Weights of a small transformer language model: MLP 448 SwiGLU, RMSNorm before each block.
MLP neurons of a small language model. Each row is named by its layer, matrix (down: output weights) and neuron, and shows model dimensions 48-143. Each number is 500 + 40 x the weight over its row's rms, rounded and kept within 0 to 999. Numbers have three digits each. A neuron's up and down rows have the sign that makes its largest values positive.
After each neuron's rows, "raises" lists the tokens whose logits its output raises most directly, leaving later layers aside.

L19.down416:501478442489476539541503419495446478508488406537443559465488576556517584492463425466502563422449493484498477456461503544482481456542499513548524444568448587528504479468480510500505471472550491581505481490532497476521510439478562561420473529577539537476487558534526478497453461506482543448
raises: "ies", "ial", "-time", "ially", "ta"

L19.down309:444549545499468522503550498498506479528473566544455495486493510490545487511407512412461489551416525490535402513522555546490452498474486547568469465529583512516510470501539524511486509538546482463487415499534560462469581490521598489535458513483556471493593513443432550467434561539498500495
raises: "atory", "ate", "ated", "ances", "ned"

L4.down77:473433524560457516525532530519479460506511555452476486514472539403547513484526447535466536502518598488451482526513525540454504392525493489517521520486505491556593383539514475482387501503541484501469479431547448524533486485524497500406503466379473492517533515528476494450526454575482493519
raises: "ining", "ines", "ined", "ín", "ination"

L8.down325:494494464471472474509465515448437493486551448550447426470409544546524489480479476531468559512452492500516513539483509555570517535549492521531481503422480470477500533502419483492454508490512501547550579448447489623495471446422538509544463447487459516520492450466503548458500527496500557531
raises: "cing", "th", "ne", "cent", "k"

L19.down100:459475472506467488463539496513467507521517477527460516529477520526507512515525535530582535505472507500574541546513597528534482506485478513511444531497582487472538419550530468438485555436443497511552546462441436504540487572481516508484429448435533559509453465541492470496565458439497477494
raises: "I", "Q", "Man", "International", "Personal"

L18.down63:486504462494514537450427473494501542475383556514485503444574445563533520515544595498522431525492540523520580465527472469461522563485486526550457515596399426465497496453512486508516512434518477537539476501559472477515489585426481502501460475506458542466530567533523553529495481531518499538
raises: "rib", "ri", "ening", "ara", "rad"

L18.down108:463490539460499467485553473560507487526470493502486513444493491497600546510543522463478526504495474502536551516454560532490472470528495518522450499419631548532516538488506485522479481518577521484537444458578494524546499540484528507543459478446489522492503498442483462478571483475505480506
raises: "ned", "ificant", "pan", "ulated", "ful"

L5.down440:528524528474508434483487470484543554503482569463543513513523513515561465493513498514520499503561482465552490455456517533576553442507495491487430591502414530496471421414408524485552525535503550478460489483498543471481520489484497548423458506465508495528459499511524493536436522531465564500
raises: "wards", "n", "age", " they", "ward"

L15.down193:515458512469503491508519537507517522455560551513495503495482456557482560512495555539395503481466524517511460466458468491557513544466423498573511500479560473538521564465548449434502420535508528413536413486521490481535469544525559469572505487515520520461503567439558536484484473507419477504
raises: "leg", "ors", "sk", "ole", "able"